config = dict(
    hidden_size=384,
    intermediate_size=960,
    hidden_act='swiglu',
    norm_place='pre',
    norm_eps=1e-05,
    tie_word_embeddings=False,
    init_std_o=0.00452,
    lr_mult_down=1.5,
    decay_fraction=0.582,
    decay_shape='linear',
    batch_tokens=131072,
    train_tokens=608200000,
    max_steps=4641,
    dataset='wikipedia_en',
)
MLP neurons of a small language model. Each row is named by its layer, matrix (down: output weights) and neuron, and shows model dimensions 64-255. Each number is 500 + 50 x the weight over its row's rms, rounded and kept within 0 to 999. Numbers have three digits each. A neuron's up and down rows have the sign that makes its largest values positive.
After each neuron's rows, "raises" lists the tokens whose logits its output raises most directly, leaving later layers aside.

L16.down918:610482406477568528555544554529496573519399563577533493517462526512474514567571511494562449390457474449449499464403424582457437473527499470502482472578616434548470477468508412504510562583475491461499460411526551520548495528532561545403448475526459472518544508488445501522495517600491541464513423564546567493531396447514519447506484500481503436496575480449523407462504424557494554502491546513506529460460526539472460452531507525493568567553586496527510539620535588411447582460534509527481483377449398545447521469505441575533491498569532566520540420501563454510489486506511443523
raises: "ment", "ful", "ture", "ent", "shed"

L6.down523:545537461530562551469535426518433448529519397494513510505546478637491516515467506522540453545563475517496583468494487451482485516551604431529511539450533436524493462503467470459459566513424484544437527555517489484514494516510432586429432470486575511549474488511551475519469492527560559482561507521485457542528487453434488541421447488494429509478547475431567532502539498460480604477527504465540540527465524485390475528436421476499563484513531571521552575537531549526362491435614526538487452499409460554494468401579503457491460499465502343442496498443457497514431544449493516462
raises: "istic", "as", "et", "ist", "eu"

L13.down613:528504548454529528521489547509539550519528431405553481424486542609583539481452460499521544401529543473411499479505584576475557464540471489511520503533454470436416445564453519497528504514531486494488495437510575468426502526507550566532531520471530485509422445464487465506498495474468550387499479469584515495546519565541472481504585560513489540495514503584545402512543458476558520499442502473616521533475443480511478458492461450523445489462482405358469452419491490552547522566515564487472467515561571478509462614485531561467525473543448449557575494498500481542507507580482435471
raises: " he", " she", " it", " they", " Athletics"

L17.down650:489453482405483538555476437524500528432520522614501504569481496538554510510519457533456541503470503442587458497507427468475552540432565411539540525510515486445507546461410503514526530472435419533523420563590511501529537509471475472403596517569576519456470496449453444515590421561475484504541437491500500467448494496472442485565529508500540482535387459444470447516503526479596422488509509568513390426570584473511457407525462469490477472393504550526497473530507545512483515471543494519449501460484568506480499478406520488574389503454494530488524543474524381536504550536541536520
raises: "ed", "or", "ors", "ing", "ion"

L16.down502:492482536585504489602498465399512449613489426480510566423513594460494518425450578489519516568444541534460451517523437529531492503454456475507514424498495546567473424510545474543479512488572561529481420472539545516419528490430491490428446461306604561647416490557373512475527517489566545494452478477433561571466416492503522466416588511524533541445477493545396506491501419484454521451441566397432535490528488383593484448579503469520552493504609456547464482469492452409496426529492470491561519463488489517516484504417453526519437500457494501463398516499538509526503452495401385533
raises: " was", " could", " had", " would", " took"

L5.down757:448471531537485544493407508546474497474504478489500535505552514473450545511546503397420480472578520498490450540374560539489550445520477433513598397478533554492496525485582518588394494481519450467591490406599432464531543532480516467426509572619522499515534601448423453482475547399509524548552498512500469578489409516462419474522514472444447504487509429477584596467533569460447459458558498509515475487566488434515511534468449480516469508447552542501490549496570563568426532519523487490520499439550454571478577506456494586522507484519487482517506479481444558449442515552495573487
raises: "ty", "to", "ta", "ts", "te"

L17.down337:577484488469526520564557507486542564521589503481512559508528491494540486465465540471456472521523500447550577481563546488484519526520421483473461543464497494547501529483537481506523554528522435472522477496457479494437490499320599498534466590419556519455527496429514495510477396529515512508514457497478445507467459478501451440533422554512497636435576547460489526527518509522521578517477553473490431529484532529482494395469512530526531611469480483434403572507557581545448448528454388441502461579466541480547474462463507506528530512491513485408424487459483477406486417472555466510
raises: "more", "back", "down", "light", "to"

L16.down899:519492526425424491595488443598457488498467460467580524554537503510460520503492473516455469554464524557449474415557566430493494638496479492543523509442518568513540511567448524502514459463535506366562488413507472417415558505485514437552457472468524442501515504595487458537468480409569505431396579518509494505492497481388516499587544552570493568551511471460402486438506450499399495516521545510585547577460464484439549499491497471482540606507514473484601475495551552433484477508572508462496530485538526508495622594469421556517499465436499465506569551486570474455556459442440557508
raises: "nia", "nine", "mini", "ste", "nis"

L16.down434:487485524529512485468489554501459502540504514561469514452475523449535409564459524498487543551501509462177586449482594506489555568418521472504520470462541455466493547487497542552499467512511441569413498605489479463492454451395558527469424524550570438517449512572502629399483509470530580484522464537453513465552526505495542482534435539470450455417439548545469400523493580519557402474508529486520462473485527480533565621456488454486483507543442512482534471493480540460477504470472536450453511507585611449489525465465507534550450526458500489526467504531564453510503483482565480526
raises: "\n", " This", " They", " There", " It"

L11.down441:479419482504444461590578490481483515561559497511489404502524475438536479522460467627389451476454575496526511531493473490428640511519463462451570550470530454586554387472479403552544418585582521534548511514530484494545578526382461523494638508537505506454592471523518500433615457544495482526537586534556498563552511505519489571491575536400528451443495535527487570534529567560536440523563398467550495598515489526344507504528511554444480571489559516480468556493531447526440553482543358528483487474551492451503515474538566526468506491438473516487502461414514472484518508395446521528
raises: "s", "so", "si", "su", "ser"

L13.down621:515474496542589524470463553584489543605568537558478517462471444507473497534505523607501640443508416508511509518572481474596515512387469524528492442540524616553471532535511450517533514396521523472577444477553524484357435590489520417464537495398435482466509490554489537494477429463559545504578517458586586473472498505518546470566550471577599508506504522544416541567527451518538409431485517580431539439488497473513457562536585584529506447537555474494508379500545555480490433516585483548485559475487465484534497575535422508538561475473448566527461407518525468515456498478575574516
raises: "ence", "put", "encia", "ent", "ency"

L16.down276:558427511425453555503482501578416468580485546451521520548534470422586557524488511558549555484515588560298587511473595590527500566519490522423502536590547460492426460522509567541498579443479511493476460501444497512517456538610514523527478458546558434535478513458509444476465557515447458528463593465459468403496513514533514543447585575486531559418416580498506433512384559526482326574481489458484490393431567516547517434416513405520449419463536481520553514469519558520501549431469436496380511599539479556603476498460584500556564520523463483494515421521471489508461486468444526433
raises: " they", " it", " he", " she", " you"

L9.down699:574452477518481473520559567487525521500493526487519537443450456515489391505486483600510484535600562504503461493544524579558524559610465545441510610513450391507421415493517470492537506445467546504561540489459506534560487517365549526452544397471480505498519513562491523531574362543460535464500519466515539491555528582548570517464537430526446494503529410384524571521586511593463474515543454534439411475505502441430546428477576565398537437542397517514381491404485397558487522525465483538461497418547523547465463515474490518427525534392556548527538520588497502483593436461470473496
raises: "s", "so", " Succeed", "piece", "ns"

L15.down779:563468522464505501396533489448537481541514464501516541387483494508577561494405440583508522531485517548554481485512495545576504503510588501559475489437477528524553518510500530562472552485477514444566449483415397546500467549505497386444617625587459486463462507517561386573484478601598457480570428507472456490456517581557508607478501547529476535524512410513492426511522549490536475415488528533470463565497499593497491521549445502505505555481535516546411476600482554536472528537552527579534572532547495559486549471549467466449506482534502553516523495441507553500549458435518455453
raises: " setting", " making", " forming", " adding", " creating"

L15.down756:546613486518564469421529562564521463464441482514528480430480420454563536487514466467465460453554492459433492426483549575448462513572460464605437466550461518491503541458602495433519447507493493563545450492550570553463512437472401485467471579595451479503473512509445422494491503439498582528560506496476471460585449583502446504372569552564591524436437479492407521544506527458471387529491590625471462445523516588490451480583490480486530462493569498421504507507557575514503536590437510489520545472470652518530496460501583451504514522466521520539597500494476544563525457500547440534
raises: " the", " a", " there", " it", " an"

L13.down457:444455427528444492497476505476530522630507567489505528450465484511496475518579471514493542514524447457527477559576517535529505484529547544529471458527498545543475457529594504506455586651622526462510516451502467518448547519500538517455582568505584464514440458497556461496453471449554509516556479528441519583447582437528491524531556389503454528513442448529500497459455479469519478465512488560485538477482551439535483392533513503520469446512491488566454463552509468496402530369465572510595420584548492476530523513472483502432518554612499403471492435489515453475456443509532431544
raises: " other", " others", " well", " any", " elsewhere"

L17.down720:428549514443530520500410525573549483504519569521504471473477468503457554581459528495471520459589513454536537483468482426570496478424446548529557480501500526542515456497459432609533531518447494594474463523494467517464466579443442580500463482588438554475461525499441543429421577513484491435485449469534476502449501496515466570411540474508415488599550402522517511509548507467556432519535495635490537462509367489473540572527536547472596454468508579498506581549483505453423449531533510431475530606470509552564537498484455464480421588535473438500378399598495495526481567534496476506
raises: "ka", "aw", "ek", "eck", "ý"

L17.down844:474481540516487450646562503422456505583520496476509522467489539438543498464503547534536546526444584471520448530589484503484456471516470475443479471515521459536451488521586460497462516481570590489467442485497549478440598501462588443394436492403616529609490495546395494465481495481579510476431450458406530552412427467500525472433526574530527545475455516532365499531491412486462479467465535461468529479527438408572506533533473507526519459513558522562535488432466444446454504516442455520526513430508513489508545483473472496509497472534504440426461481450520579537498537648454472450
raises: " was", " could", " has", " had", " is"

L16.down422:432567521511430400499502464442495471380557478471552522503471468486512495504450532452461516436504496451427564620487532553546588593473591442560530519548518434493559445436500420536505494566476529402473437578500495477559503576505522483493501507457519494505504558587473608498477560570561458560552508486541554466427541471507562492420538434482464500465581582535517504530420536465460531474543399457501498477523567424559598484489497392564489578462606472481550559551449443547556487468582499475450429545448445491535529470483441550528513509495480441573445537590437500453517606464526489514
raises: " 2002", " 2001", " 2013", " 1994", " 2003"

L17.down375:487555496474499575510498609475538483528535422564595430475551568482464396584510506421447471403463431584485458467559516456477487519557468530524535558511462485488462531426537416535525560495502508545541508541467477401377434500463517481504449536476463519457555544567438408475538457587510430445509459522571417499481530565498341506515483555505440462483487546513369529498533568436562444510514507480468515448432526551326529511553518434523480474504544449500497557443421531521543509479501422492573547448483456511541659527577460605548494532509457544498534553469497464467526499501430377529
raises: "ure", "ub", "up", "ur", "ix"

L15.down543:471404483493511523523576495498450467547482575485534460529508523335469538509453527508440473468469515444631460463523510428495515523529430489552551447532606506500501554470484346535498581520516472542500503487504409441496529533564437463502417453514491480440493525573528592452517491515454454481486441537524537495546465394544582542512427396528545459515453581409532469482538430542367457490545458482461558463397486472474524425492462466541473476449490546531449517379498518470511565400472565513347556550441500452478448529506484412533518568470482461463473450489465518485455532454461473439
raises: " by", " By", "ham", " genus", " similarly"

L13.down822:420480509580466429455492533527532522590578570506555513493493437488526474574474536479583589542531451449022471425496547543376537505508511492499521522573532467470541552451504389465450511494491489519483491543475430439493437501482572507539488510594497494520521539574457548434475506466488513515415454520438516500516510481515486506449452538460512500469488478570402483517521534514457445517543518519552490509475517539457537574480476477481484469513428489527468471477525636454569499406501518509462481386552486471478510453441515517492454487495502475501509497474496547517536572501497513533
raises: "\n", " The", " However", " After", " There"

L17.down390:550549398450432547590519478435572493439469485578617498530457570516496389479549496473538471553530440499310526543537482570479568533460612573530457476521540442582550375543437475517472513575470462489504473546471498481545452426485521468525545445479502535472408468468440558507545511449459500570535464511552474513529460454458477460475513455538482401472517472513607502499434562462520567522445590505529504462459417447493538542471546534511586536533478603479468442450542549511533451469461566444452489577513460517572442515486397478448504437456598512495428556465507485496562516458517516560
raises: " medals", " medal", " championship", " prize", " bronze"

L17.down114:545572488533509509497519518518505564467480614451461548555554589508485522599487515498467554485544548463285507519542466542484452522504530541470461490553430496592510574472499486432529410492641467579454479547552497534583488471536496461484553522620571494561502431547472532536530569485444444511545513500434523459500464489497490384424527484454528545501488488498444474537459447469465444493561548447563536508496543420547498450620374556437472495502629472517604552531510486568496540589476502475463539463555500489501541515448517581430605475526514461512575583441546485460511499404512509469
raises: " its", " them", " it", " him", " their"

L16.down15:466590433522529499504569435408546507582488527506534465547467485440503442458462417489482505488428409548718515546400567593466492558475486405436430429519507512427475560530511479418507462523467548546524494492373550408466471446477441481467478538475491538433442514493515377496510592475485494470528478529422449521434498545415505439502500535408409442529574474541473538417557424586495441543511427512515482575558458498567488489500535503616453487484528578515467470540448516499448623501550557479456492472432542522472492497431472474542488521475494505572552424451467480539487464526453555485
raises: " of", "ty", "gar", "mer", "ins"

L16.down490:447565442511518470425559528489394495537449463434497563556387536460478470482506512456516477440534502519360551449457431499513539482506475532477490467534373497429514531412496429512554393556512452549551456515504528451453479570476645471592441538563497450480520559529521534491523510465513579537541572374474557546584443461507438482458400434477509518514424455501452453435442532579453460465400588538541512601462529550481546526507491555539473488493437507585481543384505509457572521506403588506415579466583480508462526469459538455487423465524484562414559499481435457496464467448550422518
raises: "\n", " Other", " This", " Although", " Of"

L13.down946:480467497537529519496451485499492573524560533494454579484546384528519416610544570425521518490553469519472420464590434572434510485606545528475497513426450452456479547423552500469532375481479566588486414473360501509507537547545426552464473508497484534526521427472516501458475517532533485444493478421449489522406455547522448465544477528515447520435480430536433573383432507475367470503564463523465492543508498488481491484584433493468509550482487509485562499545497515537446515529376498540539511522581451533490461519525518434479471491523499506442500495493513490558534533551437376527
raises: " others", " those", " other", "se", "rate"

L15.down732:491487436437497542526412498491431546542506522501471527477547438448584496476566459504428446540510482596249554449518486547420511483503489413472490534488465489503494485531502594465573482493519584571537454466511571477498466465478449581555573515646527521529472472518538456519467548503495500500515387497430525555504473468540532503522407481583477460546455495460430508419455513520480447514486528487568471481526522496466503528436478564515433510512425536541542396514484539407495500382400478514415581510490530465369542492536538530508483515505517497535463498512538505516536557432485543485
raises: "---|---|---|---|", "\n", "|---|", " Total", " ±%"

L9.down134:466427475407426452526531528586519470512510551500524487504509452563510513524484502561591530493599529413099526532554583460474540577581481528516430642580502547522544589522512501457562558427469503454494494602486481512477516522516527511501445469524511514525479534545490431411486506507473488512545525453562458535520455390495474563438584536504509490501497469499463437591358545541452498563523516427551463478452503481485467477477489468514482467538522564478547531524444494516502531458495572429414505563490483491499462428491545486492564494533550494478518515475489500494483560467455542495
raises: " it", " they", ",", " there", " most"

L5.down201:510465470519417510545479450519562545460482527538548536510440400526481456598457556510488581433479414505653516436463527499501400482510346501445621499505470570517568466530390442451533569569490445539489450562525431525460542512436535525503433547552475440514496461525456491536472401420469461595451452494505492493538494448527554451524552495454484548492518481379441468518514472527497443503520465575573523604569529518495534557543428509515421524452528450492483511623499503537513493492518470452557499500498550522576551495511560566520445491414507409485517510534530457457588469502464568458
raises: "ion", "ation", "al", "aries", "ed"

L17.down382:464410527545555483427524444481565439463527565484486500559513480443559411482527541581410532581530509503396501522563493496532446553574540440446571513523414590459543579469545509482479448445480465455506496484447379564515516538493525464533406519530602547495459554504568502483524516453439543437513464409534524517510480453509544524492576554482558532469534403539510366479543521541562439486473557574526494546491541437538376467493465576471441586502472486522485540579444489456485444369469583527512519472491403583463567542499402427410431479445520571529524488540489483512611451468450506544
raises: " include", " are", " were", " have", " claim"

L11.down72:514529403418538490514446465617606486516429421416444502481466483490511575517464542577528459347481530463577545422578541483502513416396571550469516530442564480505419494557457449449561501462561483440500488472485433468442509452459510460445502488531476493461474500503387532604474456550486556489485452548574548441499529555549512477496512494503523587566480529498497508479472422471491508525593522505482536412454570517559430536449456392506497441505615486334470451615557428512429525502510504515418532521502469480444508451504518506515407502495527513461560522495470438576503527580597543521
raises: "ment", "ments", "ing", "ed", "ably"

L9.down213:462391441496426538524581504539434495626523519473520498464592475403518468448455463511414499516436600475566482506558462457462576446545511512488527545515501500593504320515528482478570328480494529558572474478520502434495545503379510522577518474473545445431564533626465491525571420546471511596518566437469533523536604544519481529451574516374565531523590463513555599493543538538515510585530455495546495517513518596348534537528489465474429562512545525498516505550467515507472582439569413578471571415514526508476480495493564563478514525464536529502613457426531498529503511369415490443
raises: "s", "ser", "si", "se", "so"

L16.down541:543487495428592465451540534512511423470466463437637609511489483477431514499476480534565459537514522560424418556402451344444506482476544501498544500550524481416511558491535568483491432494531608499554539472497565499500514442504593438511478443447406549618512434501464445434459495628556505543445578385520518442503501517475513446534541414471394462565451483526460487503468550521557641499482450549453510498453451533457487410575481496481499474438547415528428534474510472425417573479557478503524502497538474507526470524503502496444431462496464574465467481506457523518477554505536570516
raises: " who", " owners", " owner", " whom", " musicians"

L15.down143:491542464512491477512463518545575494475525509434411503523565559499495509593477502539389656477510523384341541471528446607434417576499595538467495488560465435636522528389550500536540346453603463550507479567534520519520470500508489460527522516609609482567495451505428482575494563490487474533495506519453519564502359521491499479362547531485467532471460531535465461511441507451453527455468540561475484539481502459534488444577442494507476455521572484436561486516557480616493552556472547510449498581558503480561465466431457533429492498537473459480512517463508424422538560433395495506
raises: " the", " its", " their", " it", " his"

L13.down729:540528457510494477584526518442521496485472465626523511530614492515444551446519488589557441630510516549635586587520469486531475521505524438495599462462474546576524568533467432535533510548507460501549514495523457431459530440521540493522506535532529535498580479472517514533399551490552544482527555582598456597378437521429400559511458512583451494500582478547578444569495445525532554588509504505527479378518485468439441481418580425454522578658508531455489496511533500515472438547437538464478489474454468540485460567482565558551537444506540397577444479491544503478521557557398496474
raises: " which", " whom", "mb", "tis", "bl"

L15.down509:480431430528500452486487529445451387489444519458535545452462495483474457600399499538506547535457461487435445485463470516493434560396597521453468420474426551543511477547540454443528446428532498557461462527426520546497536501528490396474332496499507509513475440539433486485421633521495494490495501440448582551494544377485459533477535507572535537510436566504502432494435509473486494522408529477535423500437463429572523512518452532460555507550540537586460607659553563513506468504465584466413491412474562469452463501517449540452482434499487478517443407507553548486527548623442553530
raises: " its", " their", " collaboration", " other", " subsequent"

L15.down793:541569586485445533597448492514527449486556431538569508470633488482503441445515475486444386581524528490444484552439488465513482330489506546438518531508484511496519475443515468511485556468483429452623502463543521440505464572464409498556539464398465515495424497537538453527489542537462519425496465522413562470503537497450445528478495391511476521425518466497531431566461485561524541432484456483522547503494514498526490434466438480472562503473454476494466482402414485660546498388500518530516528504508535516447360508593547527525539541539504527513430431412425547426554520643546426545
raises: "'", " and", "’", ",", " is"

L15.down360:503468399399575436617411521638501493517492534564495562468461448471597504536575509427505496505527517533464490500520409487479508498509557425431519428487528528492541562482498499448436406526445534574613466515433489530516579549418543501458442456565513462429485475513493508496471591560454468457493526541547481434460586551568444510527627502446477541530435498509514464517495426407490505490490448469487524494488437502482498564469468541487543444440464498547526582524501554507474571483558450506494520562455418425544421461519454543535479529388580613496567524537530509400415537352501476558
raises: "ser", "es", "set", "su", "se"

L15.down453:441476449605490531571584519511501405471491562455532549573473434501479488455491549550508573585444518464770450454425401386474446422494546558478490491462437471473519484549591509511493398484517520510491490491576541511523512589514542488571524402426452515434520580556471459489593429531506584499484548452549492487565521550482442533528522544458552569485554465573557541507546483491546518521527522542507532470473467503469489425533479485470483552494563538522547510575439554438581537513575535485549509519460568527526504529487508545606526572521480531503555539443463533437435531439512565505
raises: "s", "camp", " producer", "ing", "ser"

L6.down30:475487441520486450491558481443509539486517532449490433470475522468482471486577559438501596537454474513560502453418514573479530464448466560573661485478469511554486529532605509482392496583551487462542430456556603580556486549415524484522481494509470496502489578463442430445440479530413451508470481473520483450463563471499570527513504524412516526442426442494513456445540553467486525556516471512568653520561565428460510486591539569393384461513483589522481476474463530526508451535519424497558495415496492488591423498548570521488409561483503483570475435458459440511529509484535544453
raises: "board", "part", "u", "water", "par"

L15.down845:455476441529595455594512482539575533515512415561461588560509514552483523521440507508505446454498466553445492503543502477491570525588493546496504518427500506538541419534491435530497604497481488404533498391473491433561555529510634458520513568458454532557476500472513561412417483485511510562507397500524567570371460407485591472520500482528494500518515496456499483484453463387434448444481516527622526465577539561522508609523420511455505476535482424436507499561580502516487538454455460533513507439475506551479501466457497562611511512463464518470530461485488439559452520518522424521
raises: "ation", "ations", "te", "ire", "ably"

L15.down743:567544451437500542468525495533609533434459473331493504471509411516517413448465487496508486483489550437520476513473487443523535441465504589527524496483521464554429521604506568477489591506528543596496429498538442559433557508570406569513502560525428544564477517448476533462542467428444448521488523457499511466526491504538472539535538463489561523561412419470486452548415557402543571549518474551518429546471553496558627405474545527484462515443531468485501565519497579550521578501531460545518504436375492434493424575464522618450554478502544501523536478453560419533510491520568466444
raises: "dom", " guilty", "iest", "gy", "ature"

L13.down395:486470518541430521507540497537513499550535492544549566527531442534564446501529495525433566470475461411676473452434548503456474409442553559477479470494501445519531458443496473500526526497539533560584566537548476487503427500529446566486458499490410469492452439576427458493544507538536478516508505516538482473528597449549542552474436512476471518476557516464569562497539496530561509391563518529453463449519584401511441527486492514563427477497507545611441396558553544481604487557462509500522454375463489473549547499438516513598518513459536478460527425503544538487551591595579477470
raises: "ing", "ed", "ship", "s", "ation"

L15.down869:504539465450423533439452466478498485542428533544434533474552500471505573429465432627463590518459531512496491321499464537464516616465494504479562452521510517482639529548470436472509450521545534597488400508552454471570517456479504596566528573519510480491476547498492555487541532528547459595607566532399503498552482395567544484556520491468560486520519601444525476464562406437567478508562512477416558458539563410523544459541541533462484472455534531523528491475444515520458466557468527560475652559474526481457492513471399523567469542427506522517568616533568439500512563421497534498
raises: "erie", "led", "ments", "ment", "board"

L16.down233:472517537544529448446490500545500455511590507471481514501424482518593535504450488532480549471538522489300578496518479642507498569371526557550437523491520520421530466464536488543536519531542478515508460411448570500542454595514482496496613467448520503502537469502527625572535513519485472515425540635488577456426497468487481476485517542346474463499485483499497470542527531536561473509534482416624522561473490558509485454489519550483504473510612494502432467480447507535450502479510517510483525494508511535510486477545499489517414585465513542541500528556490484505574517569476437464
raises: " 1964", " 1887", " 1984", " 1967", " 1968"

L17.down394:452460479580475538540536549573563468491555444512462480429498466616517526416416521520539561454492481431528462493481532494461489444459477482466489607514458520506517424554529373518466454493575433441547529472491456536479507572399538460608506526458523489649484496500497528469526495563443435511535489578479515496481435476494528488519468430562522554464498406498538520553509580456563559499456526551527543513538458437546491409492512567466544519487603523515466551400507513562514589448438529450528516486514545486495495584486604520533554443481471416380602511590536438486472425627528459539
raises: "'", "’", " himself", "lead", "`"

L15.down644:543440445555499478469549470517431490496472492557485428483469472448539516546489565548500546538609480507183478471471620509496575513531482516516534492583519551487486531457546524458530519532491469551491587566535437521517486427445583553442409528508478437600428522568526618455446604519547582526523507514478595401504526499516445534533484539492567419496506452483449506378522598536538476491458587448488521481477510583524627532472517497503462461528441483582567464562531557580560549474589488488486582465564540525460560494468517459514508538507478446469516513470562486568533467475500491610
raises: " These", " They", "\n", " Their", " Despite"

L17.down215:424348613548550532447533524463545571476471561435482513521488437503522473566520499489448513550507574528532509475454534463505496595560490459501502391514427534434439658454491466403471473509444512449471602520495501483495552493491495601455372529497404460520435468465503561521466588358461553539480437444465531499485477504458531585530490535518460482475500439518457410493464461476570478447515516443523515426483500352493493551459544548439537504462450493534486452501477522523482530433543495573548477551405433638591506547594395480529489561576512456525496549482416528558615476471482481463
raises: " are", " were", " have", " include", " such"

L16.down256:495520603417556523578434511366528512498520502580599525505668458509581583522497479554543450469542458561511630580534536472523435510463403442486617571467481500530600560426480430468412499500460546535463602500488538485535537432515549516531483517494546527506504566502507517486465574521392516533550481513506428445431483506535535519511513472468447597448567421563631570579438556454561545568508571391497558526588527503523440561457454498489477476436526547554465504405510550519517507469536461495509489479557444544514399490525511498476493509512479486483491443557467420515455476507517544483
raises: " which", " whom", " however", "set", " well"

L16.down565:599457582568494495463497451531502518447459473458496560473561476487555471522492537512496488479551546457481494512492473457542471473499537565519411485582510454560592548550509513481484410542546506501541432538518493481494472558510476511488587577517477532448461413504579512445482517438447471540488512481553410551527560554498385527505543438563528536503550621591403444608535562504569533468446457463450497502502575601496538455485447574489451492524511480511540513504511507471444526575441469560477468613629517474526599444543455442605506468601479466514584449435534527542498499535410503546
raises: " variety", " number", "side", " range", " majority"

L6.down766:380423592534480528492512493495492474485465411445520511493496458460468424503556428479536530546558513462488455499457550611575469515560549444491521526617516508500477575418511396441576475418500372485491526478582473514509552607468510531573454525511502506466391450532377533545475565501462485488511488515460535489468440550444503545534577546545398513452555486552491425550367491478474549472473509502523594452486482483566573438448449440472478521387502489503569506474528561548453432449488498562506482515458524540574494493526413540493565569457568498573519467402436504507586481473550543543
raises: " remain", " themselves", " are", " surrounding", " have"

L15.down809:482556536476426547411526474487489584475596455522488528485545488547519535537525493446434371519521519475425497393532403535490465533513566475486441420475585540401444583451470402404474517473557488512386451495515561459495521489498504497548463427494474489579537484512552502548482495521491508515451456483416557443526503438616551557540555380465535535569583478513485462441574526515567530594460477545500561487509515476517500463499470511406522645476493523563428607435479495561481442439496473585476625512496488498489504574547553516488451486497421514451475535516503527556570486445400468525
raises: " and", "fold", "ture", " nor", "och"

L16.down549:485543500491505430508549528504548552450490519482492540436483488525658545520501486477525530519502528447547457560508457500440457565524534491466421533503513514495576486506566484503449431510464521464487511489560501443482494563458514436511519502653507607471517464466408568537534483505518540397554463583552552532511470469467470482469563512472485564535369573475453517512516614489357511441547477521563524597509493455477497586552553473502478578415564534587559557465537537495457447556532469563532469546523522536596467534491522631459543540533592562512450463422539535524442512495442480495
raises: " been", " become", " contributed", " reached", " an"